Part of a small language model's weights.
Architecture: LayerNorm before each block, normalized queries and keys.
Training: a variant of Adam for these matrices, 3444 steps.
MLP neurons of a small language model. Each row is named by its layer, matrix (gate and up: input weights) and neuron, and shows model dimensions 256-447. Each number is 128 + 24 x the weight over its row's rms, rounded and kept within 0 to 255. Numbers have three digits each. A neuron's up and down rows have the sign that makes its largest values positive.
Before each neuron's rows, "fires on" lists the tokens most often at its 100 highest values on Wikipedia text that the model never trained on; "fires after" lists the tokens most often just before its 100 highest values on Wikipedia text that the model never trained on. A number after a token or word is its count.

fires on: " " 56, " |" 13, " and" 12
fires after: " |" 53, "|" 4
L5.gate828:143126103136101142163092143130122116107168139152078124124127143121120100123148153084145127087098072153164113137120146124136108106134103184104132139141140173120134115172085148167133117146144108112097136147111141127137116160103138117128119135126163120111119112118126128144157133129107194085168138104124130117097093111137143098084125149125134137131164120176109142140132137160123177091155147138148129105161125086118145117092093151102144166173114147152182112148084111095169121147115153174112130105117145131097099145115149140186121122132135134153149125106142122147137132129094178149
L5.up828:086132099075163154104093158124078141105140161097144151083123119151188125154152112107120126129141138160135164137154169155163093121134117113138112102132154128144145100095103150145150146144149162150106152107159142107156127121174152103124152121132146129101095147130111102160121158142120061124094144144146136117131088115089117134130145171141144133136116151096122163151134188166138153147113125126154093079128154165109106135106136125089135137139165128162165113135063085101139108108129128105108136152146150132117130151149072165149131096131132132109150063147141136133116187138133166150

fires on: "5" 29, "6" 13, "0" 10, "9" 8, "1" 8
fires after: "2" 28, "1" 23, "3" 9, "′" 6, " −" 6, "4" 6
L5.gate1306:118118080172136145113166183132121129123141128088093103108143145074151083134149107128156145187114106106119086147122115128126165129148153123117121132097131159105139098127134132076119133143131139125103135116166137122155125148175163117101125096136145143130143111146086142130084128112144131124127144115121126135159137119112128122129221143106120146159139136165126131118163171155161111143110127156125090088125148124125104126145150083184164169139128118110141124091164142109149116112182130095122104118093134127124107134168097174149143153111186137146104135125087093182120132124124150164
L5.up1306:065149149127164078075138120153134140133133116130083138123141126115108145105143127116095129133113148117159124125106168129109114119139101125166137133140100125131120138153109195124172096141132109098090158107111132097116125138162135127099103164085115121100154131164163139096094121099161144136144132134119101146091123115146146124113126152123128136124112108147137090150142156142090119162141107074118178137101057113105148064123136119139107081123094147139141106152128109118112117133117128132153147162144134172119147126118105105138112119146172171118081154124124100141118158093095123124

fires on: " |" 71, ";" 15, " " 11
fires after: "0" 19, "2" 13, "7" 9, "3" 9, " |" 8
L5.gate817:152119091128122146170115126143108108111136117156091120089123142113119092149112177162140127131136162160146146093102090116120121112170107125110134154133160133130122127166129151133141149142118120104089114146118095144172096097143091119105124133114170116089125133129083162145068121130164140128127123110167147157128056135166120146163152160085128168090077099172168150110133108129170129089150125155177165113120133111138165139145154107107132122097118123164151149134128100136116135147123117069107164133103146097129141152131116125138189145124149169142121103143083143122161142112116134124
L5.up817:109111157149106122137109133128130151123077137142133140080121142102143113133127164099088132153113146108083107106116150141118124146137166120125125134130132126122102167139108158141105139115138151099092108108087165118137149133167139168134116116137140128148151102143149162084124107174116109127127106117121177115107099115166092138123119156114129112130131113168124081123117128130086137128151127115154170156179148136110128117084155143135160145126118126127156172110124089200131140128136102088152132074120185162151098118129133124089161115107161129123136103118123096116152143113126106090

fires on: " " 39, " \"" 20, "s" 7, " con" 7, "\"" 5, "(" 4
fires after: "." 51, " (" 9, ":" 6, "\n" 5
L5.gate660:118135152111155157135105113102144108115115128160090127156158115125121137125175130104107143125135115160073143146114148115153121127151122121164172136128101132120062142135097096119134137154143121127155144171148175171148131133094147137161134111082111128102156126124092119156123099097110146094139088092136134179116103095157136167112121103152116112156076143129178112121094092112086110162169114090149145123176141098110145145112100135096151147151134114159116083168130151121183141137098104116105143156138107106107123120101138135163164117103079108152089087104158138149125132146153112163
L5.up660:131150159116148101138137137117128118156082120097145176109128114087126114141148105156170144099120158144115154123147127169133127144111082124129166118122143147115131152160118118132100129153156094109069133120142093120118108168130123124101098119130131170144189158163092120121165146093141117140124141131167101110138118140095127170148145105118152136077122154107150149130106075132114091110123126087168114147089104104103129069087141081144158105107170111132156148173121079076105132173102135117095138117149161118107110120152145121089118118139119122091103144135087144180122111145126126117

fires on: "\n" 55, "." 11, " ==" 9, "1" 8, "==" 5, " " 4
fires after: "\n" 56, " " 8
L5.gate186:155155134073169124093111174138136089118126130144108139126087090108131123155171133121168122194142142137135182135130121091142112114142122126139128148128152135145141080101136151128124108125160123116162129132105131165113174134139129091084141091083124118116121134140149111149173099087163115072122141136104117141146110119151145129100093149122139173082136136087133129110152150152101115152149103103099121104125133124119138098107125122161136110086107084124149124125128086053165158124119151110138140149175121163107137145136104109152150104151108108103121123136103128131115102130146152133
L5.up186:122121123110173185134133147143127120136133154143094169126086093165134090177132149118129156151169103108071150109113150105088123129171111129119131167136193146152114160118128132149132131121138117133144124150110177123143145131099141157143118115138135163111120151120127128202114152101111101128147164140091165145142093112136154089092130148158112120105134102110111152089138137153138131126111121115176130133110134150083105115109090115115126129101114139118146096155108108049106086129092163118127140178135155142130130156124192093149104082127110129133148133146149134109140157096107153125

fires on: " |" 59, "\n" 13
fires after: " " 53, " |" 11, "\n" 9, " votes" 7
L5.gate484:193124151110163107148129140102125128109118151176139109116169144102122131129157143096131119117150096143164126154199163165130121132111087146103088165153149073147090128135159131081130138143156164087119163133068147139150101095165151125138105175153131084114123106148144133097108125131100147150180190147135135153126143146117161150093107131102127150127106079112117162159133128164156161086180137141152110134121127140123101140127142156106189138119134151118118147146134112128140105139127148095092128133078135112173123147111110124136168110100126110111123169084150090125105167114140134096
L5.up484:149137143132107149146128177134118109165137138152132143100085120120183128091148132130153149114080122083107119134148116113145102141128107143109118083156156128128127141128130170144144156141097164102132149148119127128139153109121102103100170156115121143140121121134117120110113163126105159165124145150126153126124104123100159108149132109105148168152114117151142170159118103157156129151138133129126099135129084150148138156123098146121161117158150136154108123111142099173114119101125150108086161104093108115135136115131149128133100098170157132142149163133145168136138133088107103145

fires on: "–" 59, "," 10, " (" 9, " |" 8, " " 4
fires after: "0" 17, "3" 16, "1" 16, "2" 12, "6" 9, " /" 8
L5.gate758:107160135105103145100104141104118127112146090103060145135128126141120144154149134114139095138086156151119147142104135114092158126169116166113140118160127156112117147134123159124102121149145116141133092145142139194101116129120125118100086111094108104089159119135116104152070111092153180090156166123100132109134129133106107117168069109086140142148113128112132094163179143163146104085206068142139139140179139090136180139095158165132167152153131143152129070117126153180140156148139142122126118122089137130087143107120137103140127135118103102108118154143114100137124144120125139089
L5.up758:127138120125128116162145110120121103141103113116170118135130155113173134125123130107125131136102186125142084109137135145119128131129122105107093114122108148143131135177145113150093103144160171137150095096127099117115143100119124131126114092129121142109123094130131116140116096136151126115142122131093140141123118087117124124119118161138126196141092139152126113123101118103117133162121118139133102106137107183115110108106173149139123110118123099119124144140182108154177147167129110126123113141088163120142131147158097119157120130170137151126116094101111094144136105135131153123

fires on: " " 84, " |" 10, "-" 4
fires after: "." 39, "\n" 28, " |" 21
L5.gate385:153155134113126098103141109106147058101142106181112097141177120154127116072123085154154168140120130137096127166153121141126124100121087118119156124106152157149106142146159138119129142140112154090112107139122131124119155075137160144127184103155116141110129132117080108190157108096107164127151115145132110095151115119140113135157147123102124122113099175115139090162128137135157090159137129100112083125103145075131085120093109142134145174098122162128151112147144152135148128179130106110128163141142123119145148122122144087132140122108067142120133098138129162166165124115076139101
L5.up385:146120148130137138139139115093111074110136106163123161118111130168105154129158081145134158072108142154104122104143105168133136096153115107148148104157050126116095130107116173113130155159147063125141104154156139118101139141101142130106163097127130130117146162178137149131145100113124143092132104152135135121130147121115112155141125083129112171109122137114114086126162120095142113122100092093111122167123153104126103151099097151132151122128156137135134112171111108153102140162129132122128165133153170107164134065171106112115124173084107163138040127147137158113125111130118102090

fires on: "s" 54, "al" 20, "S" 10, "es" 5
fires after: " " 43, "-" 23, " (" 5, " \"" 4
L5.gate1175:133124117094138107135155143137119123104176121151130129111071140131137123120161127129165103116139118170165133101134135161117127150147121126122106124098119105136114130141138164125127125131137160141121092128170112129115135061135137141115128133092140163137160115186147133151062132112114162079127132114148130133130111114123111187113133119124109119145146122115145130122153124095109104104172100105130094102109149093119140153153154122133115141111117094124111134110182118124161129160154077150155134111139168132119148140184144121177127108126184117162071107140105149136079132115167166169
L5.up1175:146101148136124128153152112096128167113152145155078113164110133152120111136162147142123090138115139130110111147127115095103135132186136126145159095126111150128151145148153128145143141136154152159146111141121085120149147109147145120102094110139147131159149102140120090139101108094131118125172135119148102117121100128165117154119115109132135073119146116115121174116176152133114136158108106121121143087166108133111140144118147146106139126133094112132129133145120062103074153151118118158119145120094117127155114136101106147109086151138083090122124140123133143153096129125060083183

fires on: "e" 41, "en" 14, "ac" 12, "i" 8
fires after: " " 58, " (" 10, "-" 6
L5.gate931:105124109103211137130167173131119145128132129158074128162138162158095105182125167103139081168125131160162148134123117118114123118142086125098167129093132133127165114178096129108097148136124123124136104121161082092091130112119135148161096120101141111147132100128098126124084100149129131097126138136120127106119083133107110100133184127089144133096116096078128088098168128110151112068143101146149104099124192122118144183120127170147092121162115136122126088165120118137119120127096129138089160154125145128064158168126121108120110097111111120118110085123124119149075137131119115134
L5.up931:082130095071153129139144141108108126088074087149152120136098127142120117125147135095083141130106165149121123145139108166104150118149128120104077155109132186111130174121125069145124163132163084157095119121123131132129131140095144115129140132144070099118077108098153106109087116111131115137127133099121160123138083151156142109116089097100113120113132145099125090150106122150191094140105160097112126127155121090124115107166131112194156184166095127124132113124169120157154127115126183127144164141145100083142136164122113095118128157134123131122143140102189129124126163131139147169

fires on: "\n" 100
fires after: "." 41, ")" 15
L5.gate57:136109134140189139121128133140122112112091100139074137101140133140121109135115117152154111113119106170146157151160076123137159121118095121145158148098137105127131082131084088154095122124130134141165127115122133142161128075091151155139153135133140127153173131146103127137141116118099126139148164109145121148131083139088163135126158112138127135171114130140096083166095135153130129140113124115139092127151153118150121139081113120069176145074117143107141171118115151146137183066071109143113134175167149154137159065096140123120113147109130165127103116091166128150136140092170130131
L5.up57:136125141141164138157104127119151090108100143110086156163128119157143141149138174104112157147192147151099172146118081203130076125146147125134114162121159105162093171129141095112176145067128105118097139133170081157143108118144176123128109134104170126125152114125137146102148115104153082122114148155126161130112112132146162133142138091146099165129118100134171126118144153157126110104171115147101149112130149150123113079093138127127132155150174076136118158128136152143175174123111166113105109124156087136144149159119100135115118149140101128105105108125126123134137169157080136168

fires on: " " 34, " |" 26, " (" 5
fires after: " |" 30, "5" 8, "1" 8, "4" 6, " a" 6
L5.gate117:138101161114096158140137087124114117087110090142089138154144165118144115118124107158141108108116119147136156145110055135111126109141079121131121090099131128131147109135110116077133113149123133111105091123180101101138097105134146165159117104149140139137146099098132104082124130107116147132115134117124141119108128147115157113086098145085119155108152139116181101162131096141137147147152110145105121110123144096131174122133127144116118165060134138114102102108114135107082110152163115096100156145105142133101135138115142080126115100142135150155181163121182108155133144097137168123
L5.up117:117111124134094157114108091141157154157153107131119113148150134148124116127133132154120131109119171128131100122096109128085167118150109084133129096159176104100122119113144132125108157101139130176103117138099156107103143111108123126126137119084174126113106131145101123127128142142096113150110116138137113053132123166207109132138095139100117122103147165102121124091118117112126148158107141138040144109110103137110161172161106144130124131099138172152153073162094125099098131157164149113102153144125154112128157147122082106134147106111147104149134165125152152118162130127150122101

fires on: "0" 49, "5" 15, " more" 8, " " 4
fires after: "0" 16, "." 14, "," 13, "5" 9, "4" 7, "2" 5
L5.gate761:128139165128140119094148099126119080110151080145161162153126142099114118096131117125176130121139144151219140079113109106122128136146075111116159092135134159124131094164166147078127094115119148107158119134093125163140110079156111135134091156108144097167122161128110130120077104133134152141148175099112152103124121128120141114147156111095093167150097111095127158145111131123120089108118130126118151118153149089142117156132131124087131140149113117116196122158096110116141105154130138078126092141172143120090112117108186113159131098121113134105083079120127155164120162140104154147
L5.up761:097082110170121147157103090140105105129149126139152154096121150125149159129114138150132141169115108101118157113143146100130123113149120085114185117130143138102133148153157166089099159138130104131122110136117091168150098131128084092114071157130150120139126115168142131110108136140161124122132131134101105106142142096121107132123127125144055124105143104118137095162160120129169116088113145151137157105145135107133139182205153155037129137172142145144119089153110104100115137122128077128119086108139128115114117130125148143106146126126129117136098122109121109165138144125108149113

fires on: " |" 55, ";" 39, "al" 5
fires after: "0" 17, "2" 14, "4" 13, "7" 11, "5" 10, "9" 7
L5.gate55:139138094094155142104118118132116126165141090106081138168139140090105112126109155144133085142146094122155111132139093130118159110136077098130117111134153131125118106139078161117135121113125164147097066180153123162092088099183091127148097120098130142112157107157124147156082146074171111095161144115157162146145091178115131150106168137132154110108137163130132126112160104135135126117123157158150139126121165112143141112092139100154085121179103119122124110124125129121112134119156190141143111098177145148073138143123091156135129124148134128120154093107116172127089150121140138179
L5.up55:126152108139141107191133143146142117092143121118137138121105158139119072125126164152127136168113136128132149117166144126159103111164092089114128104102138114102148098178122135161098129107119102084066183146120137154116115148183102118091114134144181133110112110156187126143075092094153146113142138127148144127094111132163146128130120127116142128125089110130185147156111114114139110132155197145144140143126132125133132141132129131143138101130102093129142092148150101136128136126113117134124071109168136119122089130156119128143151111112124158151161166150181128138106125148097143105

fires on: "\n" 70, "," 15
fires after: "." 60, "s" 5
L5.gate1176:175153133099170158133105154102169086120140172110106147101124130154142093136119127152131108155158113142136144123171080108138142135098100130105162118111107132165117123142129049115132110084087137076171090121152102124122128074135134110156139140143147119138113112085105109126111117132080150111142145116145163156133113115151143161112122133089153177120117134146137150151146146147148117091123063124137112119107127095120165038163109138133151187106110125072149161135119149117133160147129094103090136134154102149130073118094125134154126118125114159111104112112139154156119102132116149107
L5.up1176:160154163126174113111114131114163129152145195124149125103089154174145112141073092162128120170138134156104135115135090112151140129088144122124176116112077111138166153118118090133101135113074118097152126096153133098109164132145096117131142135184137108146106120097101075143117097139098123130115098115154134104138143115155117154118086130111158162112095132150118143161168098159110111074113101161155127149106114086130144077169115146127146170107174124082112160137170146156100127132078125122113117141129081169147093124099096139111148143142113145120088113110144130151155073133148137099

fires on: "\n" 100
fires after: "." 50, ":" 14, "\n" 6
L5.gate579:115125135121119119136132123117122123111147118126092137143144101065143111125182151085158128155131099136165137133127137138135141150079130123131139179084146174146106068128125148099158133146112155086087136152151127126124174104134152118122108139123130076143101116170126110115107173126146153129144162126141134090112119119181130154136162142125114117174113146107151159108136113148114163116175145122143142113100104136144125128149114156126125151107125095097128126091156136129125137159117108118055123089141131163140132103164112157145122122125099135116138144130136112139137115116115180081
L5.up579:142134136171153123136169094094122108113087103124118125096129142082166142140112132129140118144136098153152181098112125128145134146084116129121149122129112142142095101139147129101118141184133108143071143205132131125088121125143108148177108122116121123115094136124124082154120128059138130141111161162138102119141134116117141126181139123143155128163120146118097171139125093154138150107178189145120148115120177132145069112191076117136128152134148122137117134125164117116164126088143134149055144085105111142178162123147123160108071126111144125134131137114183122138114102096128159112

fires on: "\n" 100
fires after: "." 67, ")" 6
L5.gate482:168124118122144126111113160118129117095153141133099121098151159134132097151144109124086129123149068143127137138154075127133161152149088132129163150116153099119102109107113091167099101111114104159127113118144065128127152085145113117172121119142129100129137114156099114116113122123065120134147157096122158178114080126158146149120115146122144162171101145143141090149133134151152136135144119143165156150170120138150173105119099125127159202133126072108097144138169166123165173114131072113088130155100134128120110108114138157126157129122121137115097112105132136122141119124151189141
L5.up482:107087193183175156174102128110116111118149147133094170141129143095106117142086101113150136137151151135126124128130139139117094130143128096178134116166129109106115078114139117131112100163130107128123152153150107119064117078183121142140148139145145125181134147082101084125118104115102113138118157169108107138119141145090113092107104165085123150121117144119113099118166134143096134119103099128133126140093120157117131107100107132139133095126139129122134138171121112127166141160063111125144142125148110150151137125126158194137156155100154150111089119142118189168095100158109136148

fires on: "\n" 94, " (" 6
fires after: "." 90
L5.gate994:137141097149131134132121158076169111122135115131102111112081133113119127114124143123132110166098148139112181120130100145136147166109109146114102135072151193148109114103096159126115099140108097175131120124139137127104170127124129119135133074116107084163097148133127093121124123115129131160102114132113110122098099127178126168144115166129160140152108111108143106119090134130127128132129124170134115124113105133132114083166108128091126108129125105124137093073140138135082133154155143135112134149099143132137128087145132153128140147141120123122143082145168111173111144118119180141
L5.up994:123165136127104204131105166109116104126131125151140175170129136118116082153096133149126094110148121115152159115110157105115070138157134120140116104120136170102127113138153113138098086093109094092158143108141103144091160150108136142132156124116131150109101148119133086134116110111042119153120156169128100169142125122115121128086152075106121154110139119075135155107130122112166122096113080174133098113146138176134138095140130130174149123158104171096144117138134123139122104140128123120171121132149127182115140130129112104149138095128122111173110115124094132102098162147120105159

fires on: " " 68, "m" 8, " \"" 5
fires after: " a" 71
L5.gate720:111131119137119115116108109116094100147189134177099120089150123121109128079107132148135104132135132135165133145096155161111101123134132090081152115118174144163086107126116141171158132107121153140144111146137135109170157126125097120151132138113116080152148112152152108121153137108114108156126108124067132168133130098161173109072142125121149170099108100109169152184147119143145135143143118085136127092153134120121173106131149140145091207109137132108129124079120109135102165112135124070137114130176152149115084168150116081130125144151091102135156089148079150142102126128126134162
L5.up720:145135138108104132147136169098141104208081134143115105125120083170160143139127151178123172126149098098127097118104120125124168123183112161095126128126117155090151129093144126127127155117129130170089107084095094097109111155106111120111128144168134132094144110152140117127165181155121093124091113141146116140136139096132107112112118132153164138153167147160168106096107124101145128107130112122156128107152098116131138124108070133158162127114126100161120135100122125130135154151112129187132100104108124132110129099108142133178085109139128127098176100133136107148115139133107154145

fires on: " " 48, "ne" 13, " |" 6, "e" 5, "4" 4
fires after: " |" 26, "dy" 11, "|" 9, "6" 4, ":" 4
L5.gate265:128107094158158149137124136116184158113124070119105070150110144124135107088134191097114121112150096089113139152145096148099173118116119192162184161117101141127155126130104157129108112103127159128122152127113137141132126159149108121111116089100108111125114119123097166159137121085118099079124119126152124108122078099136132100090121138097113152114144130155129104116129130136171114080107151125141116152147138076174132117087144104112114117127142080135147095111127171115136139134135150121077133134128139173095147104140145091125163135144100098120148113129109124157124142151119141176
L5.up265:118140092129101085167167113086130135113090148152096116124091139126082146113111139128112133133080091120145127091101139123117114137181132124133117090162139121113142130128094127149152116140142101105114134114129175174061097141139153111119167123154132125133124123141107118151132134114109137103152123140160154138114129109156119119123144138155098111129126135182145056110135130121097134092116126136115159100056095155120151094134134114087140138163171116120127127195151133151143141148106153143106142138121119169131137151157131105116124130121146139192122132139145098104151147161136096114

fires on: "ent" 12, "ar" 12, "ter" 11, "t" 10, "in" 8, "el" 7
fires after: " " 37, " C" 8, "-" 6, " H" 6
L5.gate480:157144088117126118151105106131118130106124134104136097177123152131126149091141098134135141167119101100103162111123139139148131168153100097154132119113127129124084111131095126126136120120138135124127129141140135164132121128128148154158140145112120125140112112146116125102137139116127139067128151112172161173102109128164183086127149121157120126142150111111145134102123143102155085099121131166150056138111140108089123148085077085091121171164115145159132140118165147145106176118149127118130087146102170125152145094112174128102181133113142068123109104158123121165124138189114114102
L5.up480:104145132103125087140137115126114168114119132121078155132126141174156146192103136151114097116144099131101128141109140161139088159140137123120121143131131113162132103095151137117172118156132143118108172103165138130085125110118098113116124129119141132153125122159108130134083146135136116105148125154158134111145139121186124165147116122131113115136112165133175070135097115122124102150132108078160099138119114114119153130120082119094094140135144114127168149120076110148121153106132165106132141130164122123124101119118159088137136112160102106162131116149119115094164115122126148147

fires on: " |" 71, ";" 7, " and" 4
fires after: "0" 17, "2" 12, "4" 10, "1" 10, "5" 9, "7" 7
L5.gate483:173080136120153143133180133099123169128143141124114131110130160142094136169142111152165123145096095171105103138138086158108159111132139197101106104124138127112149098159113147128115118108131121087124092145176125126148088141080112152146120110120119100123161121158128126105170121127150119124137098139146124172053128156128184142122107146148168171102125118140121114145096080118157086070128100153146094098135161122133128142120112123124134108132119121154129069154156125122089117115168117103110133130131195145117130126148119132119151126092144145120109100129125065137101115109116144112
L5.up483:076105134146127123163150102126146106122102165165156131137129150131110146121085153145140124174117143116097155110112101171158105150120116139139148149130127112123133148124147124125105105141124105102085183099131139147110094157138117128109122110130156088170162130118103138119115094072145107113107114129114130132163154112184139119098141131081118137143085162108161158141134125121102165084158104139192095139137121144143111098103134139116150116163137125133105126111137118150089128111127119132145159111140152130113149126098076127105121155097135139134084103127120151134108107097113140143

fires on: " |" 31, "," 19, "–" 14, "'" 8, "%" 7, " (" 4
fires after: ")" 25, "4" 10, "5" 8, "s" 8, "3" 7
L5.gate911:113146140129141151110114134090156125103111115110138120111133147201113070080099095094133110097142148167136123110117097097106129152160083158151137119091131137131123133129120158126092123128104120144155142136104131114102142118115136127147148147114053152156120095111102113110124104087127133132120143116100155114105106144115142133102133096151094085125146140124186081173170138114144150129062096132135124129118149146153099128140126125125101171140118118123154139081107100154117158145100148167134147143154171108115106138116118158137128138140123094165104158145158122130079153149116150100
L5.up911:084119147124146141125110108151137131127131116103156112123133115097137148135129150139179129113098117136111131129120149117126141125108138122100166139094115048130140142116101163110188114142157079133136116168125151117148150183134127135108066105102130170148135094137148136092138135133128157129128134134120104145114156121104107110133119130121131146122151091096130128129114110139106153148131144105087128134112174118124125133166140120140137129149108152126140082135142152048095119118122095114109141119138076129105108068117101162119130128126155116134156145133163170125116159085113177113

fires on: "1" 75, "9" 12, "p" 5, " K" 4
fires after: " " 58, " (" 14, "1" 12
L5.gate225:108132139144103178128118118130082149120095151090116111176127104124138096125161119098103127102159114109122145147125178101087118129111120129118153186112119123081132106103097134150122107123153122131129143094146134151124090141154153110115134162124122166113178089112135155096104153119124101170148153111122125138170137121166124149128126122148107145144153177111115153162187117105109128180107126122112135129140107122097105111158106168122106128131129160078130123092126126105165155092136190120115098124140140086125152105116090131130151111135095123151130117133127145119125121120150116144
L5.up225:177134115146090146135113162141123128136138141140119161112153108118144125146066163118090109161154139100121180116178141109138131123138106131150100112150132061154133150124113118139137116150143170150148118104122099155118072152108157166094119137176137117124144161103143152124115099104100161103102125133112125164179152131078106133098146136150122146155146137104132151123110143102122127124126119129102108117147154129114097127123107158124131106159072141137127145134130158105122118145139147176164113117072136148124130153122140146152119136128163147140141127074093129128123115133187129117

fires on: "6" 23, "9" 17, "0" 11, "5" 9, "4" 7
fires after: "6" 17, "2" 14, "1" 12, "4" 10, " " 10, "5" 8
L5.gate221:109085138149126151135144146147130106119093098134136113121120131132151134064101088115160149127139180127141104154090122127142168105119148133139151108164145141136119134126142111149086118102138156159143161130114126107167120104127147162097143115085127100103113142115147148124159121098113173148144105087135125117138133147112123115117149113140105127172111077100107116136138139111119122149103124114126110108136106106126157135141106124155145148127127116098130135109104162145155137096142128095131123203146107109145080128140124121154116121118144141136129152150155120133094124114158130151
L5.up221:121122171151130124143123144143118123150116103081128159123122125171161120091118130148162114120159098117117156101134111109115168132124078145130111137109125110114150115104160131136128136124169101119134112116106057162113146097129073157103161149130139142128126134129129169112139167128162173148158113126136113114167131136138148096112141127109095138149137117202172104143132111131121124117115145092135096128126092124184141149116122145116152113139172110089154066095166113131136131117164103093128177098139114092163127048120132134148124136122159224151122123072130124075143109121131128118

fires on: "0" 62, "," 11, "\n" 8, "6" 5, " (" 4
fires after: "0" 27, "," 22, "1" 8, " " 8, " |" 7, ":" 6
L5.gate560:134124107109114138108124111103171092090125140134111096142127095106109101137104138093124116147124151145142138146168149121151116133112162096123154092117152158125089136073120148084152115155132128077067147124112169119120143140109145139177152116148142138117168102085139149123145148116122167120138139143103176150134125136196157167101131151087114124143117137118096144152145142165083147124155172130181111093129172167119102128109184162104142127100094139118178197130129127081129119138131076148102138145160128113141112130135147110118139102151167095108118139113128064124132127136120087120
L5.up560:145104175117101136092103137132154119164166129145125123130072167097099164117113134145152120087121123116111131113153097163126100138127118149127151167129098118135094159119119153078087142084100143195133144123162136170163139153147137171102124123130123133133122150166130124147124135122149139144144104144108157115138098147103114142133131114164116133157119177169087100144118115116117138125146116184107119116159132075097125164149120109155143145127142131104153116099130131110127137155105147120129101101102135122163110192106086116134139137127130106142134160119119108132179101169108147091

fires on: " |" 92
fires after: " " 83
L5.gate1080:112121140117154168111145153117059136099116124116109107097135155154156098103156120157151130124104132115135122163110127125160111137147097112142138155111091137180148102137132141166131078126098146097161155096124121122111106132123157117141132071150095129089133103167123097105133143136149130097092134132148105126117118135135182086104163153141155140142145146162111155140156135143133099139133128098142144116112122108111139134161105122108138145128148118157148118132130145118139156140135131134134141127121110110124140123146105130137169096141057137078125129132103137098103132127123119142
L5.up1080:113088123161155134130142119157120135139145103145091143163101136127118137117108147125123125151158113143087121122161111115160119136112124123094086079157144161153137132146136071122165097139137104134158144115148148178107122127177115111082128134163176175137154141108115135130139134081111136112084152122119090175127135132141131144081133161139122130138133186087163104163149137132123148178095069132136103118109105133151137124067138125116124152125133159103124112138134147131121149101095135123157143116142074122102148101119163129117122134114154155137140159125133138141151167159179129113

fires on: " " 44, " |" 27, ";" 25
fires after: " |" 32, ";" 12, "2" 12, "5" 7, "1" 7
L5.gate340:158120121123125121117162128155129162162135120170061105176176115154108116126104127136157131125114126114172141137176122119130143087120100095146181151120131161128148121177159098119124109149145195096151148166124143115102105076130137130130123109125119156125158110141096135111137127146173113132141129106122187097151153128119155112127151165097142162132166124102174127131140101098122142142131125148140110142123146127188136091050177132136101139140083154106141121131126080131109139092120131137114108118127149109146121121114130149139112091151099113105095139109136141139153159099100129113
L5.up340:117120116082166213140149119134182122159161128165107166121106134185152107142184156141154133126151121139139143126141160136128155109171135145117148122125116123105135100106121148132144155143135111138143149168147190130125102133134121177171153095157122102127098118133118117197135122095159141183104128126125120136124113150114090121160177094098115110056117119092153141115139159129146121125131173098123135108136172116129103152127141094145103141142150091164089119095127106158128124127107147108100106132149103119132118096140146079130073130104120125134121119134128151127111138132151137091

fires on: "5" 22, ":" 15, "1" 14, "9" 10, "," 7
fires after: " " 23, ":" 20, "1" 13, "2" 10, " Total" 7, "0" 6
L5.gate1233:144130154103182130102133127131121097123108115126083134156119121116171111121121104094149122132125106149108152128122114086161159129165109178083155139119151133115137111157096128157149080163144162148144115129111138142155148131067112073084143164108101143119174111152096102143121127103139166139163169121096141112165139117117139141146156098095150118158171140121138111118142121112127136160114077128146129117130130129146133087086083108085097137076097137130163116112101137134133132169113124150128137102162121152126171159124144125146136113099119139110116078076128128120102165143148125148
L5.up1233:144144109137169061120119128142120118138146098129145103116100145143164103145117132125097120202098130128143135108130161133144119127178147173142159102149134110095134149136130108180150147176196136129110108066119122163122120149126121092106128160103105160161095127137132142097117154105144143143190145116136140144150168125088115096160138111124153147130122121130165130101166143144149124144104080142110125166133142169102101142103166137127122142104156132125131129129090091126169116120090101112130114103146131134113105149115126141136125179110157162169135130096128072114102179134129135125